Weights of a small transformer language model: 267M tokens, 8136 steps.
MLP neurons of a small language model. Each row is named by its layer, matrix (gate and up: input weights) and neuron, and shows model dimensions 0-255. Each number is 128 + 32 x the weight over its row's rms, rounded and kept within 0 to 255. Numbers have three digits each. A neuron's up and down rows have the sign that makes its largest values positive.
After each neuron's rows, "fires on" lists the tokens most often at its 100 highest values on Wikipedia text that the model never trained on; "fires after" lists the tokens most often just before its 100 highest values on Wikipedia text that the model never trained on.

L2.gate463:106102153098131116083104161138106192194136084109117115173132107172133073076128160144059183191133138161119127088097130089156154168086173187128131133108149117079137192072107140109104135169123112094122177138141164115176092164099128159070163096108103095190167065087149149116165134137116094155123101113138152094140129110082132121154134157114103065188111120118151145152157085136155108122177149075078129108146170128082171093135126112094185165134109131135145147137104105102148107133119118162125140152129135103145049169143137128047200160156122201081070136152125125099114122104134127194058123138124058133089162072159096133104071054140121104144132121140134071150058114191133117109133186116131100127129122123103148093150134168125111087126160131184149158153080139159125157169128095
L2.up463:107077084114101131110148177153115122196153070129107042135088105158158081091108170139121181117151115165081148088141181069152138118089151156073127176106158162053137117136124095118086087190137077130095125108123166089137148101103122180108141120128169087144118130114102161139155177149093108160192129128161155111147132181075161114114098166133162081175122134119138122194119115094116146068163187103142132088101175137105189080143110086106148154093151104092180148151094101131124115099139111167153120171125161154137096129070148097084164183164079163130081134141117131134135146123137109172096117121133100177064128102098085139146115038131121087132123123110112025136107129147125165092138113125145097179104105134093194120103106119113119087162121124143119157167037115149170117176122119
fires on: "==", "== "
fires after: "\n\n"

L2.gate406:159114202141098120100102145129107118160128093071159116140109047176123114116079134140133172108117134192151090129168162163185123126128114178086235147154163113128185133079179152090098099148117152191120167124047127165086132115118102144168169100145132082169174095099110145130217103104088142145151173143141090128107145082135085103077149132091159116140161171177097115113140232104102131150087077123150127146151063144200116142158148160131114139206087125086127149086158107133163138191093127135095169126097143138173147118158125081108183184201139119165098122122175129130191111099194144128115110122120149159134128075126150127114102098154115150143119081125119118138087177147165117098122131101097136110116097174134112119097172112095124118105153135133150121131104141179085130149149110
L2.up406:116166152073163159173199138154144203123065121157174054099104165126092112083112068091156124179112164085060171151124096128119119149136097088193096062131141110094136108135087111129110177123119075057117065141129175098140077142139129128142127116097140170143126158136075092149142116109148125148122099133138111103059123121168172140164080165087075138075159128149179184081093088146108135127200148097129146099106175100175120146111140070153146149130154068134095093120164073094141116092131118143155167115140068129068161143130119125137123104080092154144131115070129119121069128125084153138132137136193050105109108162126150126105090142074165143109094128126154184130171128125170107135156104129096116118130140134110073170163116165092088121154126151172060105163120081124094113148097098
fires on: "as ", "including "
fires after: "such ", "well ", ", ", "not"

L4.gate335:119065092063109166172165184100086107154145139134146087117135116070103132094131141145107119113126086163123102108120188178179111133184124186165128123178083157173102076175094108140157098147147162145192072164125150140104079042097131121069083111155105064144128185090134145118139074104085104165102117142104117095152111108151113126105161136183102178136063148149165116104123087144137120116150140112124143154099127129118108139168123174100085143081202110115103067127130170138022154136178108071072172075159089113088141100099145150102106128181153146143102105106128102129137167152134100080127147105129114171129092143132180168119170139085118140161155169062106120089160146127167120097121154117168151173120093141142105122188106114146101114148113091128116166082143099200148112126131074
L4.up335:079079090119154149166131184060153099156169149118059148151051140101115070158190094096124170143145103132101104131095187206087033142096112104112170112137099073098088113190154150138181092112114146119202119110152090157167162126098141179126103101127165124078145150070192083151088158151136127160160100122120095137133142149111094103100114105161153129182057128102166114123173149115187122117157107152114136136164107147161127169103091125099127125041089106077147100109090145161131115103116090140214104108108149146110129121174112087130156151128100118115093118173113079145140143092148060189161150120146149116179136139107140137081116187079081146160111142142183151113107140093119139122055105096085158146114092099079110132111126118178142132146164131126139144110120145109084125163132116
fires on: "\n\n", "), ", ") ", "is ", "a ", "was "
fires after: "=", ") ", "is ", "0", "9", "8"

L3.gate536:162133122133151047093169125119186169130126146127182120109126152144138158117127137122178126124133113143170073214120119125163115123140054197142174118154107173071113130164146124122133141093071092153072149126158158149123115123125180128078169158138120178174134117142184085121111064075108049141151155136151097069131119114177143138089157141148147156090121116101127100128130178206158085063165162144112144128062183086101116180079215109114109133075114120141137141124148158125119115121131131133155160120167167094152124151071111085101112145142082156111124084140184126114101107100115133179164111184120112084114196024116121130139163148113189109103037123154094141123125160162154127108134089122166084154143112139114080132138130137179127106075164127158147118154101131169108094135110121
L3.up536:124096093076052100093145107083107128170055122057126111157113055129090137135150186161218111133106105149130151133086132090101100144121071156182094128137109110140169177092131159157156123142131078101107101096095158108141163127122104139114162179137153139161138098144113152104133161143129177113120108121114127101125129134087144145121102109114104181098138135147149070080095216118092139127162102134068108130104089065121127072151081173090179147114068120205160073107167087103161155095187121122144197117089139126171170125082130116144133119088079148143110131090126136103084108154172106138048134108172140147110167127097152081139088138102109120119168161083111118108135055159099101124148138157140091117113103097135123166089181130052185099141168111095131140144072134070176111106123121
fires on: "such ", "including ", "as ", "like "
fires after: ", ", "such ", "es "

L11.gate138:113071088115099136083131139036107124107053177182192138166147081150099119119070137104138142176129177138111098117105153096163076117127113103101153168122131117156182161071128118107074142119104151139076144179167089130144168140138154143105133062167115097059177121117098128090093135135110136130117110200151101125123101152096135137110152135170151089115138132105127111157165095105079187125180102183146114094090132162167128104152152177091098165113107111149149135149111141118161109108110105161155082096127124115125125146161100164149109171139159118057088135146082175142152155197178181115121124114086079129090126097163073119111074172147122127102141203119081096111115144127139116129133052053102089079099117130089102149087172090133133102109162099121138200128128148121066155134050086
L11.up138:143107159124083110094117143119128143157189125095107081172157111127068089100095150105106123150127135140161113119090158160139134111129180101110089201089156158161084170175089135142133118075085125155127158178131125174114118104124124089166098068107096133175132106070089052133124101173152201131009154146132165165177112125158118107087096139124117140153132134101161142185090131120129195171116088111132094178150136082105097138120213108125170086099194175135107133103163122118178122114130095167193138111140133171112149164177152113051143157148135101110172136110099153100156155168130139097153109130102129131123092144173134136107178112155068063085098200148107138101137129147117059135127120091138137126060120114052145125101180118133172129089155120129184123115120144166133135116110078
fires on: "| ", "; "
fires after: "2 ", "1 ", "1", "0 ", "2", "% "

L3.gate66:150101144096077127157114121106127135192091132129118156102151065117095073131180105114163113111167102127155111133102165132098127135191126118150097127139159115130086081128093081210156198181112185141146132124065081138151118123133078123132153107083185165215088126122124153132107129070093100155076169104153106125151142166166114109120102116097119115105168119141097122102102183062111103134091139109197088198138168141151145122113085117133116123103090127145133126045143105189142185190102136153125137121097111083131112132150144140128125155168126133139128078173192139137132176183132072150182142124142128063125158108129174151094158175100119090184179144112168086149029159179199109135137093109115136132127146118162144126111165128128099091177108100102142114200157159116103139076122132
L3.up66:129111157069121184089173111153099107196162119111089167086159150133122103112170109147126076170157117201156143193149179134106098039170112154110066089159141123156116120116093112171138139164141118132117104074121115134139126150144111103153158127156185156143159108090119107161143138110053133206107143159126122138133121170148091126108131129122107130121105085120154096155156157125145117119119092162155037174131134144157095152156133127131163064167079187181134110071116157174181139165197097118152097166156142159147121095138102127114062172099136126119128135148136061103120182120163071120149139126166143132125082111148177163052157153166168102138123116109149139121186124157118084183128036148046090140093180117130081139106112124108105174139114081148068118107123123089110130102156097
fires on: "a ", "an ", "el", "z"
fires after: "as ", "Me", "V", "hot", "Man"

L4.gate569:098100115104169123108142146121112150120135116178194113108141143136156152098145084142121071170217139164142149113101162135099132181083153117103165092122098108121073108077155098120146104139141146093087161173102121121160137110151130145162066097176145144156137105126112129134096139117095103112097096126157152138148131169204156141075166175080129173105084156112100147145142123082143098177178150167104141120074161072091207168167141147151096106109147154177107074139146086096171126195215149097184153160126137119126111124183175129150206157140170151122091148126109102113192072166169140155142109108114124117122134092124134106132160163086131143146162099150119099102104122118174145140139142121171130048114100185133139145179145105048138155062123162136063166126066157122174104139165065
L4.up569:149159112162120186146147118135102104138057164136121101117090120126142108091137126079123128172108131152103130100124158131181158092161173114135202208136170204085094145166177116126174078134169149116131057124113093102107158081124110198104114089147224089079142089114110115108103170158078169136151113089177148127124150163190152118160169124123140143148154097147102127076167103077138108167136132145143103153163119154202149104190105169111143111145133115119198154107171086152127130094113119086092130133086109179102129153168106159123154116111110120076101107142123173140157083134048096111124099144134143150082109116172040075112092122078167150166173197112128099097143139109183105110128105118101199066159154120120119126133158123079102108120101123080155170126135165111152137146108155
fires on: "| ", ": "
fires after: "0 ", "4 ", "1 ", "3 ", "2 ", "5 "

L11.gate478:104147089085119129099133130103148102102160146166100175153139089146101160090062158085106192166070113087127127131110146116217115146111099154157126172118158122097094167182135114127135150155130193084146131204153129143120116130136077120071117151109077143079103129108099158101079126126114077151149132039160110164120141111123122114100069095126156106144159165168156175120133091119171161138114090139092127151114135117131101150149191131177149131151140149105093127169093141167070149166129199103156136141156175120103130101086106105036160115094138134091116146135147146104152121151158132198138152123125144135085119150111198147156157157156154098062137073149131166096080195171092102149102172074144176058089135066148120138143139150141165138173115171076172076112136065090118161115087140
L11.up478:127216112107120131156135180151091102128166099123089171117159079172101159116084164073178122135130119136154125091071146094133091156107128153151118106179166150164051163107157120165086103152127153118131151077107063120157096102095104141121123195143151084107118103127103148132132095109095143154115131152118161175106139102145136100132106200127113133182067145120075106157126136125119155131121130161134146077161156099104170177136158111153109068138120089122074109105088051155122125124157096170160080135078115070097154149122098189111148096124197108045165180150152116124134127109191139170134111146122105172120109099109124118207133084077118138090180127153162105148100156147083108131142140088149203101102149170095191079166139103120204169137131144161078128078127102104093161084097129
fires on: "was ", "is "
fires after: "He ", "he ", "and ", "She "

L9.gate572:158184055207150118144130167060046119152136171158175089149147128093122149132177163121144177092186075140137131085107164092150143106081117119139121081175135131119087132176147143104133138095157136057155089106108172120171167155114112153151143113135163171112122141128135118092136139095154166106114110131118145132125108184095164147092095074163147163118109098121136159158154092110183161098124133109187164178119147203130052111112098107121113112124161070134082082186139091159095145148088161070097153192110101118125102121105157095063085150125130189141111149169107124142134155166115104136127118059162134176188129136100167128107113136037148118120092148115128108147089119162150092173076080111137083084126167127147129131100158175142124116102180129068143072140192119148143153164099115
L9.up572:151187162132113133122069145123143155177109096138080103123124178143126158152123168110128185082107032095126140188133177161110116111107169125102097094090056149107174133103130144176100155135087147143122169068126088092139124089098116123045143110189153176132108153121139158122111105099138162140077138101146092184115094182148079126138051126193155118135139132083096072132089105120120103143084142092108119114159100118166141076157074153104105142131174176118131194093090130158115105102168127138080126163089160140158159144174164148092101091175120095153150122117200082162121142135161171106063112141104117098164107127157076178090174119159136120155087137123130148164141121140119090047050146139112199146152125134154132150100139171109136133131142154142113175113113160146044108110169138
fires on: "a ", "ly", "y", "ow", "l"
fires after: "as ", "N", "n", "z", "on"

L3.gate132:119112085097111113141129122158123103144158084157082167178106131091121146133141193105118114112130068167138118128148175149086144111108153116133089129082115150130142029199127132111151143105165087178104066090069144128114104116134103139120095144092207113118132126106138119068129140115159090137091114125106103127112126145144141169115127098146117168124106080130089115069124102130172131091121053090151106171121097131099167175110111125025065140079137136170073081157167120131178071148117153123127135136080132123089181127096089146141160207153119178174110094098130121113133112099209071080171105197134102106141141098159107118128149147150102139125093156165141046132073119105164080176133146153095153141123105122115099164116111103103136148082110185083152182120057126093114135111203131
L3.up132:100121110107137065117132159187100095104100063129075135170114113121107127135088109094170166148112138176100107080155133125142091107152087109077135175117179060131144147105115109176093152175157136150182163104081058118149112087126080091179176156187125133148122140192074132182113156217107170154064142100132100154172170170152116139131134101183129123095122105189105137151107174117134111142133199140152081143069120187129106149127138136120121128098158112153120157158212102123115139107104156094113111124154114126154167099095108081105119057080177138113133159168203143072094124107087085148200105137163131079130132114092110154052174144108135161122158173116109130106127159113148115131106063139109162147134183176117111143133147143184141109144164097115113124113097180075142149111142116
fires on: "a ", "considered ", "be ", "old", "is ", "ed "
fires after: ", ", "is ", "H", "to ", ") "

L12.gate381:170196133079117130063127112154109197060141118092105095190131166107133111120084173102133146119165145146137140121145211105112075174196143149165143145103146085144089124116112168085168114177158164084115137167139138122120148152142110123105140144185166071128128150100100111096085128109160084183108123194123136128129120135147092205181082114174111052143109071096168152127071138181108131132158172066101132089126134111132152120147059135121114125110077103160061088133146103164097145155085176109167128136123104124100186119152117138148144122090095133088095126064087157177141135175166139132123126153197202120139133119094121073145127112133151153085142132122113135094171170125072154085137119137139158099153148110084127092094125100120123110129106078193129142105100114102161046107170086
L12.up381:080153121149195088128142137104125170078135109135042112150118096144153125112115138115147109133121124134109189095144145116103100093144116199197113092164112133122100110087098137121087107101097110141134139165105168072186104204090104152144121163127188131115155096099079144124170152174065112134170183113148157139152105164126099163103127133015128139143180112117131144143123123008144095144142091149091103107121132143035128185062120137097127140146135120130156135186150082135163090134146092188143189180079122065156103136113152122131107113169138119093090145146149141152080113119128151124159151125119125129163172095128110097184112115131114180144164069083107156085101109073153092190124107115138132132163091146108110088185082106092177142113070145140130156119133136101128096184164129
fires on: "+", "| ", "–", "−"
fires after: "| ", "8 ", "2", "3"